Weights of a small transformer language model.
Architecture: LayerNorm before each block, rotary positions, no biases in attention or MLP, untied embeddings, attention and MLP in parallel.
MLP neurons of a small language model. Each row is named by its layer, matrix (down: output weights) and neuron, and shows model dimensions 112-175. Each number is 200 + 20 x the weight over its row's rms, rounded and kept within 0 to 999.
After each neuron's rows, "fires before" lists the tokens most often just after its 100 highest values on Wikipedia text that the model never trained on.

L7.down622,203,205,204,182,207,232,211,184,187,174,206,206,208,190,220,177,192,187,215,183,200,203,185,162,153,172,211,168,193,195,213,222,197,216,212,182,237,209,206,191,220,173,206,219,201,190,204,181,251,208,245,201,180,131,155,192,187,214,162,209,205,217,210,189
fires before: " ", " Candidate", ","

L6.down721,188,181,204,171,210,209,205,186,194,209,179,215,185,195,209,206,224,197,189,210,188,169,214,213,171,194,207,196,216,217,212,220,186,202,194,177,218,201,195,212,197,194,199,239,196,198,208,174,188,191,182,188,186,214,227,188,194,202,190,205,183,199,200,212
fires before: " ", ",", " of"

L7.down793,170,194,205,195,182,203,244,201,202,216,226,227,208,207,189,209,228,165,194,209,173,201,188,226,224,197,212,212,190,194,174,204,193,191,196,218,207,197,220,219,165,210,185,209,204,205,191,192,241,208,211,190,177,207,204,215,167,210,238,223,179,178,192,230
fires before: "9"

L7.down716,210,214,257,201,212,185,174,165,220,191,219,196,186,172,174,221,201,186,184,185,181,208,186,240,206,193,200,215,216,189,232,230,183,196,231,188,218,200,219,206,175,173,181,193,192,193,180,179,224,187,228,203,150,217,212,204,187,220,189,209,213,227,175,196
fires before: "1", "2", "3"

L10.down730,215,234,190,239,246,175,199,186,221,192,182,206,218,205,169,176,179,180,172,205,203,188,196,177,212,189,203,183,211,192,199,191,232,179,203,203,191,183,220,226,250,205,143,182,192,205,203,204,161,208,228,201,178,203,216,193,185,173,177,188,217,196,191,198
fires before: "1", "9", "2", "3"

L3.down92,213,197,188,187,186,194,197,182,231,186,197,174,226,217,193,230,246,214,203,199,206,205,218,219,173,204,188,148,208,202,201,214,227,203,197,198,185,184,226,236,204,182,219,209,232,190,179,153,222,180,200,188,192,162,168,191,206,220,234,212,188,220,238,246
fires before: "==", "===", "In", " ", "The", "S"

L10.down137,181,168,213,199,200,183,228,195,189,225,219,211,183,182,211,176,184,202,208,192,198,210,207,194,196,191,205,197,184,210,218,171,171,223,229,183,190,193,192,200,208,218,184,207,188,226,204,208,208,206,165,216,190,210,200,169,203,192,212,204,182,201,215,232
fires before: ",", "s", ")"

L10.down135,203,176,190,202,206,235,206,203,188,211,194,220,185,236,210,184,199,206,192,214,182,211,228,189,206,157,183,214,215,181,152,229,217,204,159,229,218,198,204,213,185,212,221,205,186,181,200,207,197,189,190,172,190,199,224,192,228,199,205,195,204,226,251,210
fires before: ")", " |", " ===\n", " ==\n"

L10.down860,186,166,193,195,177,210,225,186,217,192,175,180,205,174,219,225,201,173,212,175,183,200,221,200,192,207,177,224,201,207,181,203,194,203,224,250,214,180,226,233,213,225,189,216,208,206,199,207,171,226,240,238,183,184,183,193,222,230,227,237,164,180,195,234
fires before: "8", "7", " ", "6", "4", "1"

L8.down822,202,199,197,186,189,182,203,189,212,137,220,191,213,186,208,196,184,196,190,218,178,194,201,199,194,186,203,187,167,177,197,223,193,224,212,195,207,228,199,213,246,215,205,187,194,175,230,204,212,196,207,175,204,205,186,175,225,198,173,199,205,198,192,199
fires before: " ", "8", " the", "9"

L8.down809,186,175,147,196,206,230,234,198,163,201,238,192,203,189,190,199,207,231,198,207,176,190,205,185,202,168,202,207,217,180,192,216,206,216,222,192,190,191,221,215,236,214,223,215,226,211,213,212,223,232,201,183,210,216,156,181,188,177,212,205,197,204,209,261
fires before: "7", "1", "j", " Candidate", "cy", "l"

L10.down676,203,177,190,192,183,188,184,226,204,233,181,195,214,184,235,193,203,211,191,201,194,207,146,190,207,207,225,177,197,192,188,203,221,220,182,179,158,196,232,189,220,218,231,210,202,236,189,226,212,201,179,217,198,202,233,216,208,181,190,186,238,182,208,197
fires before: "0", ","

L7.down396,215,201,194,168,223,190,205,206,192,202,184,208,212,201,225,234,230,192,201,201,201,185,185,219,192,211,222,182,215,213,246,205,194,201,189,141,192,200,205,219,198,197,160,232,195,203,202,174,220,183,213,181,202,170,179,205,198,217,168,222,175,238,198,228
fires before: "7", "8", "6"

L7.down43,174,186,186,201,212,188,179,209,213,210,204,196,196,203,185,154,215,200,166,209,216,226,173,231,219,224,169,211,212,201,242,182,212,217,210,184,227,207,207,209,184,187,229,212,188,199,203,172,186,208,178,218,209,215,188,181,195,148,190,193,158,160,237,216
fires before: "9", "7", "8", "0"

L8.down870,179,204,205,207,197,233,212,187,208,193,184,188,181,212,209,163,217,191,192,189,167,197,225,183,188,166,193,202,184,181,225,168,198,218,213,179,221,205,190,201,223,225,198,196,195,193,190,191,250,149,232,209,175,230,200,228,205,191,195,248,202,210,217,218
fires before: " of", " "

L8.down92,260,247,198,227,192,227,179,178,228,221,186,178,198,198,158,214,194,203,187,199,185,218,221,232,216,194,209,177,181,157,189,221,188,178,195,190,223,193,199,211,184,238,207,231,204,192,212,166,226,155,208,175,206,201,216,197,222,193,166,206,205,187,186,176
fires before: "8", "9", "7"

L4.down564,198,210,206,194,204,208,177,222,192,220,201,196,226,220,186,230,219,209,209,191,200,208,197,209,234,195,226,177,166,185,194,213,180,163,219,176,177,186,181,219,177,184,218,234,204,167,219,224,195,179,204,192,154,155,214,179,227,171,209,227,201,232,221,207
fires before: "0", "2", "1", "3", "5", "4"

L5.down740,191,207,176,193,188,197,195,172,197,194,230,173,187,229,196,156,173,230,237,201,205,180,205,246,222,211,173,180,210,185,212,218,161,219,219,203,221,177,186,233,204,217,206,225,224,200,203,189,211,183,215,221,187,193,204,209,213,193,186,213,211,157,165,226
fires before: ":", " |", " ("

L8.down341,188,218,192,152,214,188,207,194,173,174,241,197,194,176,222,194,245,201,234,183,185,224,203,182,192,193,171,206,198,198,211,221,187,189,191,198,206,206,232,196,224,199,218,192,194,177,229,189,208,192,226,210,182,175,228,206,203,235,193,200,233,168,211,220
fires before: "7", "8", "ing", "ol", "l"

L7.down867,231,227,235,177,185,208,216,210,216,204,219,209,208,180,188,166,206,222,165,227,206,175,196,192,195,224,230,161,216,203,231,215,197,155,192,188,187,199,217,217,200,201,190,232,186,225,185,175,229,205,206,198,220,182,220,170,155,209,249,179,175,173,175,193
fires before: "8", "5", "9", "6", "7", "4"

L8.down665,170,191,213,191,235,176,183,210,198,232,177,189,185,185,171,182,214,190,230,184,168,204,209,191,198,219,219,204,192,190,192,193,210,207,204,199,200,169,205,199,192,176,193,187,184,191,233,218,167,197,199,202,180,203,220,206,206,190,191,220,174,221,193,218
fires before: "9", "8", "2"

L7.down75,164,194,187,216,183,201,187,194,212,215,192,192,174,201,240,159,222,203,180,183,204,211,184,197,170,195,193,177,222,217,184,179,165,199,193,202,229,198,208,207,173,200,179,211,209,205,206,173,189,182,192,207,218,169,206,197,231,214,191,194,203,183,239,200
fires before: "8", "9", "ai", "7", "6"

L6.down802,178,236,185,155,222,229,241,190,221,237,179,228,204,234,195,188,208,226,208,219,185,217,201,228,211,226,239,213,204,249,186,188,230,169,220,208,205,169,225,198,176,203,198,223,196,206,208,174,203,201,211,224,234,207,216,197,221,197,171,228,231,202,163,197
fires before: "1", "2"

L10.down721,203,196,176,202,167,196,215,202,194,218,233,200,171,199,161,207,163,194,186,194,200,194,211,216,196,210,206,201,198,206,203,221,212,234,189,230,188,202,209,205,203,200,179,220,188,215,184,215,253,201,196,214,220,211,191,208,191,204,150,154,184,207,201,161
fires before: " "

L10.down482,207,184,192,217,239,176,194,173,192,183,203,207,215,186,208,155,189,195,202,179,218,213,183,190,210,190,239,196,205,233,200,204,201,200,167,202,218,206,198,224,190,214,195,216,181,179,170,175,187,184,202,192,194,213,191,184,186,207,255,195,216,217,157,196
fires before: " as", " –", "\n", " "

L3.down26,202,203,193,195,183,207,216,214,212,222,213,160,188,193,188,232,183,201,194,234,216,205,185,219,207,202,184,193,209,229,196,148,204,181,217,147,203,177,205,190,214,202,228,165,260,161,186,192,249,187,242,188,224,189,181,212,184,164,217,193,210,187,211,198
fires before: " ", " •", " (", " Summer", " Time"

L8.down659,213,166,177,212,184,173,189,205,201,234,176,222,215,208,202,188,192,220,167,192,168,183,209,178,213,191,174,174,167,205,169,226,221,194,211,219,210,185,221,199,159,166,216,233,190,204,189,200,218,222,226,215,220,202,195,217,203,195,201,153,216,192,219,211
fires before: ",", ".", " to", ".\n\n", " he"

L6.down780,168,187,212,145,188,185,204,200,207,207,236,177,219,218,197,198,223,200,216,204,188,196,207,224,242,240,191,209,190,192,211,218,228,198,205,190,184,193,201,224,213,226,226,209,195,179,174,166,208,193,234,205,182,200,204,158,181,193,172,203,201,217,226,195
fires before: "0", "1", "5", "4"

L4.down393,218,199,156,214,220,217,188,200,218,207,213,180,188,194,173,205,209,175,213,179,197,180,208,185,188,157,200,183,209,218,193,236,224,193,197,159,210,192,194,194,216,195,226,195,197,198,206,158,252,206,194,227,210,191,210,225,200,187,196,193,193,196,212,241
fires before: " ", " Yes", " No", " —"

L3.down17,233,199,189,182,205,190,179,223,231,220,195,205,225,181,196,203,216,206,210,194,192,196,194,224,198,192,194,162,211,226,170,215,207,215,198,169,205,189,184,209,194,188,232,167,201,195,182,199,222,176,217,192,177,136,159,191,226,179,218,212,211,211,232,217
fires before: " ", " MF", " Mean"

L5.down451,147,212,218,181,215,154,230,185,210,206,197,203,186,227,178,192,203,234,190,195,212,180,212,172,200,205,216,162,196,207,205,241,184,189,230,205,183,169,225,221,209,198,225,196,191,160,201,191,200,193,194,186,193,177,179,160,215,222,190,185,215,244,169,218
fires before: "5", "3", "4", "2", "9"

L6.down177,229,209,201,181,182,198,247,216,187,196,207,195,207,224,204,190,235,183,203,163,198,193,168,206,206,189,249,193,174,221,210,189,216,194,214,196,202,216,199,173,218,210,175,197,188,167,211,203,203,216,219,207,219,207,174,211,203,194,239,222,225,205,218,189
fires before: "1", "5", ","

L10.down643,201,210,267,195,203,206,230,184,198,217,187,178,202,171,211,213,201,180,186,239,224,207,215,199,189,225,229,162,222,179,216,215,154,148,243,191,215,185,194,218,211,192,172,200,214,238,206,223,194,184,182,222,191,207,204,199,207,197,207,213,186,232,229,188
fires before: "0", "6", "5", "3", "1", " "

L4.down767,191,214,200,197,222,161,169,211,164,230,201,180,203,196,212,177,150,152,255,188,219,212,219,230,206,167,183,190,213,191,165,194,187,232,171,206,207,193,188,233,217,208,247,187,217,232,187,216,223,180,150,231,192,158,202,203,202,196,213,205,196,218,193,243
fires before: "2", ":", " mi", " (", " of", " was"

L8.down267,211,243,180,160,191,209,206,216,198,191,167,177,229,204,217,172,224,186,229,203,203,202,188,217,193,216,204,166,236,192,160,233,209,211,182,187,187,201,182,183,180,193,206,193,205,227,211,205,196,223,154,157,221,205,167,205,212,215,221,224,215,195,210,218
fires before: " "

L3.down206,212,184,155,197,197,246,185,243,206,203,189,215,207,185,203,227,208,239,170,178,236,235,175,179,164,179,230,232,216,198,194,205,208,214,184,210,221,230,215,217,196,184,154,244,199,184,234,208,160,221,186,220,191,222,222,192,235,218,177,174,196,176,193,151
fires before: " a", "0", "9", "1", "8", "4"

L10.down67,189,192,185,194,200,193,237,185,189,176,187,185,235,197,207,189,230,226,217,196,210,191,207,180,189,191,209,199,223,178,210,128,203,200,200,203,202,228,196,189,190,169,228,229,202,262,218,215,198,165,231,204,179,191,180,185,225,223,222,189,195,206,190,181
fires before: ":", " "

L6.down679,177,214,194,212,192,194,201,197,206,186,201,179,195,221,219,215,185,223,176,179,207,213,185,174,250,206,202,212,216,182,208,230,194,174,205,218,180,237,239,154,205,193,181,230,206,205,177,177,187,186,210,182,218,203,206,167,210,182,220,172,203,157,202,193
fires before: "5", "6", "0", "2", "1", "7"

L8.down237,215,227,224,188,185,191,190,178,210,172,184,192,197,204,167,204,251,220,220,186,166,218,176,216,177,185,188,223,173,203,215,204,202,182,210,199,193,175,175,206,204,230,218,233,200,226,176,210,197,189,229,234,176,196,180,201,216,192,215,265,206,147,195,206
fires before: "2", "3", "1"

L7.down243,234,151,187,206,199,224,212,193,192,245,166,222,164,201,221,166,187,187,157,208,189,182,201,181,180,174,192,196,241,199,185,200,179,189,187,166,224,207,165,198,169,238,181,168,180,213,201,168,231,174,219,177,228,185,199,147,220,241,209,193,190,197,220,211
fires before: " ", " the"

L3.down710,183,198,187,172,200,208,208,211,203,228,205,180,210,191,192,198,211,206,233,195,173,209,177,211,202,211,211,193,233,216,168,189,223,229,187,189,194,210,198,204,211,160,188,212,194,215,231,182,219,167,183,212,210,158,218,193,197,194,218,206,190,181,180,211
fires before: " ", " UTC", ":", "-", "+", "F"

L3.down290,211,187,185,224,165,198,226,172,172,201,181,192,173,211,160,203,222,217,250,216,157,184,203,201,181,193,205,209,181,200,210,182,209,216,169,205,195,228,184,202,214,158,180,158,193,172,196,175,216,186,206,186,183,173,189,178,200,218,192,188,191,179,184,189
fires before: " ", "or"

L7.down572,171,185,179,182,171,222,207,217,212,218,245,209,190,162,215,201,201,185,200,196,204,183,200,208,218,242,215,193,201,208,166,147,204,201,202,181,213,221,218,204,214,212,188,221,172,221,243,199,211,185,226,217,233,218,209,216,193,232,203,214,214,205,210,194
fires before: "0", " by", " "

L10.down806,188,163,236,208,180,201,224,193,216,196,208,198,204,217,194,182,218,203,197,191,199,178,205,185,190,196,223,169,171,221,198,209,197,230,206,203,204,195,224,220,235,191,210,214,194,197,170,217,177,211,189,213,246,190,218,201,196,190,193,154,212,173,218,201
fires before: "0", ":"

L10.down774,204,234,207,244,192,247,204,203,221,209,148,199,205,227,186,221,191,165,191,207,225,211,197,170,206,214,218,199,194,206,201,192,220,166,213,179,196,209,196,214,199,229,206,177,188,190,172,173,153,225,205,209,190,207,179,217,209,226,178,197,202,191,216,185
fires before: " |", "%", " in", " |\n"

L3.down465,188,230,221,168,202,208,229,155,233,220,202,180,230,198,192,187,180,190,209,185,184,202,201,211,193,211,191,196,171,188,191,226,180,182,250,167,175,182,198,224,173,193,185,225,223,183,179,223,194,204,212,224,193,183,195,197,194,209,191,195,234,198,235,194
fires before: "3", "5", "2", "1", "0", "4"

L3.down763,189,195,228,199,224,193,189,196,188,166,161,185,216,218,208,207,185,218,193,192,166,179,198,204,216,240,229,202,185,194,187,228,193,206,201,189,198,201,213,225,150,191,219,179,219,230,189,210,198,205,220,233,186,173,188,183,220,188,176,230,185,187,192,197
fires before: ",", ")", ".", ";"

L7.down50,193,184,213,225,201,195,198,202,179,200,260,210,165,181,202,215,207,218,199,205,222,193,203,202,198,219,214,194,209,201,182,214,207,170,193,214,233,183,198,141,184,214,160,235,207,196,206,203,234,179,200,221,216,169,203,224,216,215,206,171,205,185,190,175
fires before: "0", " States"

L4.down475,227,210,186,216,205,200,222,237,196,158,228,200,196,176,199,189,180,185,191,203,196,214,204,193,186,212,233,185,190,210,195,183,220,199,190,245,200,200,205,187,173,204,186,224,211,184,209,170,190,207,172,195,182,203,228,202,194,205,209,202,189,219,182,182
fires before: " ", " ."

L6.down419,197,189,187,223,241,181,177,188,223,217,167,187,207,210,226,189,180,174,214,211,216,222,176,176,185,196,173,209,205,201,199,214,208,187,209,143,179,208,177,198,211,228,210,213,216,193,218,185,212,197,205,250,197,163,219,195,211,212,202,209,182,174,259,201
fires before: "3", "2", "4", "5", "7", "1"

L8.down258,208,222,203,229,193,212,213,218,262,225,194,220,154,166,232,172,215,196,191,181,175,206,225,195,196,206,191,212,207,212,197,187,212,206,224,219,201,198,196,188,179,170,178,212,188,184,184,180,213,216,196,191,181,167,175,182,193,191,199,225,199,177,208,205
fires before: "0", " of"

L7.down4,209,182,200,209,182,187,230,217,224,204,172,177,195,218,213,221,200,200,190,244,187,202,177,205,212,218,192,182,178,221,207,255,186,216,217,183,219,218,167,211,230,203,181,192,185,214,231,190,214,229,200,134,173,208,185,206,201,184,183,233,159,208,157,225
fires before: " ", "il", "r", "0", "ration"

L4.down156,185,184,201,184,216,194,216,210,185,168,227,191,202,174,211,220,224,199,230,156,226,214,193,230,151,238,218,169,185,225,201,203,173,213,179,178,190,182,196,184,208,220,222,197,219,216,168,180,220,200,207,196,179,156,180,217,176,184,164,207,208,176,191,213
fires before: " ", "-", " Date"

L7.down20,216,227,210,207,202,240,215,186,199,206,202,198,191,187,197,234,232,195,204,164,176,202,189,212,198,208,197,215,199,222,191,197,204,202,206,207,182,215,209,173,191,176,192,192,232,183,223,199,236,208,225,201,127,171,181,181,212,232,233,248,201,186,211,159
fires before: "9", "0", "8", ","

L8.down866,165,210,227,202,210,177,235,191,160,178,198,208,202,203,204,227,206,193,235,170,207,216,237,204,193,211,206,220,182,219,192,248,174,188,253,221,169,186,221,172,224,162,207,199,190,175,200,190,181,199,160,194,198,182,194,188,190,219,202,186,207,185,181,192
fires before: "7", "8", "9", "ia", "6", "0"

L10.down247,192,199,225,173,213,190,223,190,208,193,213,211,182,232,205,193,185,208,220,195,186,190,222,184,207,205,202,214,138,174,249,203,188,187,177,195,192,240,201,204,206,189,218,189,182,215,206,178,197,187,175,192,210,217,273,179,229,209,196,211,181,197,202,211
fires before: " ", "3", "a", ","

L5.down240,217,225,207,217,214,192,222,203,202,181,207,197,193,191,182,226,241,196,225,184,185,192,196,190,196,210,206,208,183,246,208,214,155,226,205,194,210,200,220,175,210,178,183,212,168,198,186,172,172,210,209,171,186,217,161,235,180,209,198,194,170,214,221,204
fires before: " |", " |\n", " ", "7", "1"

L6.down763,219,178,201,201,202,175,183,175,215,195,180,208,182,227,216,198,198,174,189,188,194,216,204,191,214,175,173,178,219,213,203,203,183,206,205,185,195,209,224,195,197,192,201,206,182,163,178,209,218,196,213,202,198,189,223,185,209,207,175,259,180,221,229,176
fires before: " "

L5.down389,189,167,196,170,198,161,185,212,215,197,173,196,188,223,192,204,215,168,238,228,204,182,171,186,200,183,211,194,197,223,187,168,202,227,197,219,186,218,229,220,200,217,216,180,175,219,197,181,183,191,145,197,221,186,160,186,190,217,194,175,182,224,174,202
fires before: "1", "2", " ", " June", "0"

L4.down449,178,193,255,171,213,181,211,192,162,165,214,236,187,199,210,196,214,158,210,170,209,124,201,195,236,207,209,206,176,221,213,239,228,203,169,189,155,191,181,193,176,163,210,201,198,202,206,182,218,190,233,184,212,217,191,220,196,212,190,204,221,202,204,199
fires before: "8", "9", "7", "ed", "ic", "ered"

L8.down195,182,203,154,213,202,211,216,184,174,219,203,243,233,190,198,194,214,215,212,213,195,189,187,196,222,223,234,208,209,214,185,203,187,172,162,198,189,218,233,245,199,206,216,250,210,206,231,231,218,215,199,185,177,210,184,192,179,208,205,172,204,209,200,200
fires before: "0", "9"

L8.down841,232,214,237,204,204,219,189,179,203,201,180,207,211,223,209,192,168,181,176,183,204,227,198,212,197,224,175,234,192,197,211,188,182,199,219,194,213,203,201,206,210,194,187,199,209,213,210,189,224,194,206,177,194,214,235,178,197,200,181,195,222,207,188,194
fires before: "6", "3", "8", "5", "9", "7"

L8.down816,199,209,175,231,175,219,188,234,220,220,194,167,177,200,218,232,227,222,231,175,226,203,211,212,188,198,179,186,221,193,174,217,195,225,184,166,189,212,179,195,182,204,170,190,195,198,200,245,204,194,225,188,202,191,206,203,166,177,159,233,188,176,194,219
fires before: " ", " of", " a", "2"

L7.down137,246,164,159,168,159,205,175,180,214,205,196,202,198,160,202,204,232,219,163,228,185,212,187,191,231,192,227,183,168,224,178,181,179,225,200,179,232,185,187,203,211,204,223,221,200,201,198,180,207,205,204,193,208,171,179,208,207,198,207,229,171,183,202,207
fires before: "2", "1", "0"

L10.down158,197,188,200,227,229,183,222,195,193,222,192,204,219,155,189,205,212,219,186,161,189,203,215,167,233,211,221,217,213,202,214,181,223,210,174,220,222,194,240,195,207,213,171,224,191,217,213,205,175,164,194,173,176,189,217,195,190,224,172,167,200,212,165,212
fires before: "1", "2", "3", "7", "9"

L6.down690,188,236,198,176,211,206,242,189,186,201,189,204,180,198,202,183,194,225,187,178,175,231,192,162,171,208,204,194,186,215,197,202,245,179,200,181,211,200,184,179,145,178,194,163,207,169,192,138,218,198,166,215,204,182,225,203,202,194,210,193,213,188,194,222
fires before: "2", "9", "8", "7"

L7.down530,210,177,190,188,211,202,205,218,199,159,159,223,214,177,228,191,217,202,176,193,194,196,163,212,164,209,186,179,232,208,189,233,179,217,193,180,223,213,191,217,224,202,201,205,181,151,192,207,227,169,183,202,192,172,213,197,193,208,227,174,198,193,176,202
fires before: " "

L10.down543,152,202,218,219,205,225,210,191,186,168,225,207,209,202,186,213,225,228,196,192,165,215,219,195,229,191,192,193,190,221,198,199,217,196,213,184,158,188,210,217,221,198,180,206,183,205,213,207,196,199,202,225,192,175,223,226,195,198,215,227,172,183,181,225
fires before: "9", " ", "8"

L3.down297,175,205,212,183,194,233,191,236,181,228,229,203,189,145,212,210,196,203,218,195,192,210,221,218,172,206,199,230,218,197,203,148,202,221,177,211,191,211,218,177,187,198,170,208,230,181,177,181,215,186,191,198,225,235,196,250,156,190,205,188,205,165,174,208
fires before: " ", " UTC", " •", "0"

L10.down789,196,232,192,244,215,234,200,235,169,191,193,185,185,186,188,197,188,176,197,199,194,224,213,213,220,216,220,199,208,151,242,208,193,197,196,206,217,244,185,173,209,231,214,226,182,191,194,208,197,193,167,181,200,189,207,210,206,201,197,168,166,224,216,173
fires before: " ", " .", " −", "."

L10.down284,196,200,216,209,178,174,192,190,212,218,200,223,186,180,240,179,219,209,173,196,185,241,164,230,179,178,191,225,217,153,169,214,180,202,181,201,165,174,200,196,181,183,191,203,243,180,184,202,247,186,221,217,239,198,221,206,216,187,188,234,211,219,194,221
fires before: "1", "2", "3", "0", "4", "5"

L5.down620,203,215,214,202,213,199,204,198,219,185,197,188,206,214,219,146,213,205,191,207,206,204,159,210,192,208,239,188,214,200,203,204,200,209,218,206,212,201,209,200,206,226,200,201,207,216,170,229,176,205,227,224,187,193,173,182,227,192,228,182,201,198,169,192
fires before: "-", "|", " "

L10.down504,190,173,194,215,184,194,244,209,173,189,210,238,183,217,199,192,187,186,192,176,175,212,236,189,255,227,201,194,200,183,187,222,218,241,188,225,192,205,182,180,195,226,200,210,209,197,210,230,177,197,227,185,198,188,221,202,200,195,128,223,175,205,187,182
fires before: "0", "6", " Candidate", " by", "3", "4"

L6.down767,195,216,207,192,190,218,194,198,167,218,197,204,198,223,178,177,215,219,205,223,206,212,169,219,233,225,194,218,224,189,193,205,213,147,198,205,227,171,185,198,176,191,243,212,201,197,149,191,203,191,240,237,216,222,191,177,162,162,225,202,188,194,198,206
fires before: "9", " in"

L7.down380,211,197,184,167,196,183,207,230,181,159,175,223,207,167,230,191,201,191,181,169,193,172,191,205,198,199,239,246,197,209,212,188,215,215,219,248,223,199,181,208,212,229,200,220,197,248,155,206,230,219,243,187,204,173,222,206,195,175,176,186,191,200,184,183
fires before: " |", " |\n", "-", " as"

L10.down784,186,186,212,200,226,232,197,183,191,207,188,199,177,172,188,204,222,185,206,197,225,231,200,186,212,182,180,186,190,205,194,193,221,178,193,168,179,181,212,221,262,163,152,202,174,198,193,227,135,200,175,206,215,193,188,195,219,210,170,229,203,216,220,219
fires before: "9", "6", "1", "8", "7", "3"

L10.down635,187,224,194,191,204,213,180,233,213,208,210,154,177,213,215,197,187,182,185,211,208,202,217,199,212,209,163,242,189,236,218,200,166,174,202,174,181,192,180,203,240,224,182,176,199,218,216,211,160,191,199,220,163,192,186,158,204,186,172,155,222,191,223,204
fires before: "1", "2", "6", "7", "9"

L7.down566,225,217,212,188,216,191,205,211,178,191,208,173,256,187,204,231,218,186,139,146,206,206,228,183,212,193,209,204,189,196,198,209,233,208,206,194,223,190,224,212,215,196,184,209,221,215,193,207,215,196,220,192,214,186,208,185,185,178,203,215,220,199,210,204
fires before: " |", "\n", " (", ",", ")", " |\n"

L10.down885,158,207,188,188,192,181,217,191,201,194,228,197,215,205,205,173,197,156,225,215,192,211,201,224,194,191,184,251,219,182,168,183,210,195,210,183,210,211,198,184,259,180,188,255,200,215,211,205,180,213,202,197,216,217,199,184,227,240,204,194,151,204,209,203
fires before: "8", "6", "2", "7", "1", "3"

L5.down783,193,217,190,204,231,180,185,178,219,191,181,207,203,218,153,219,192,212,213,179,211,185,213,188,215,203,191,179,179,214,188,215,227,201,173,179,220,199,208,219,208,208,233,203,219,199,171,208,198,178,239,185,219,189,179,204,174,207,191,197,212,194,242,213
fires before: "%", ")", "6", "7", " (", "4"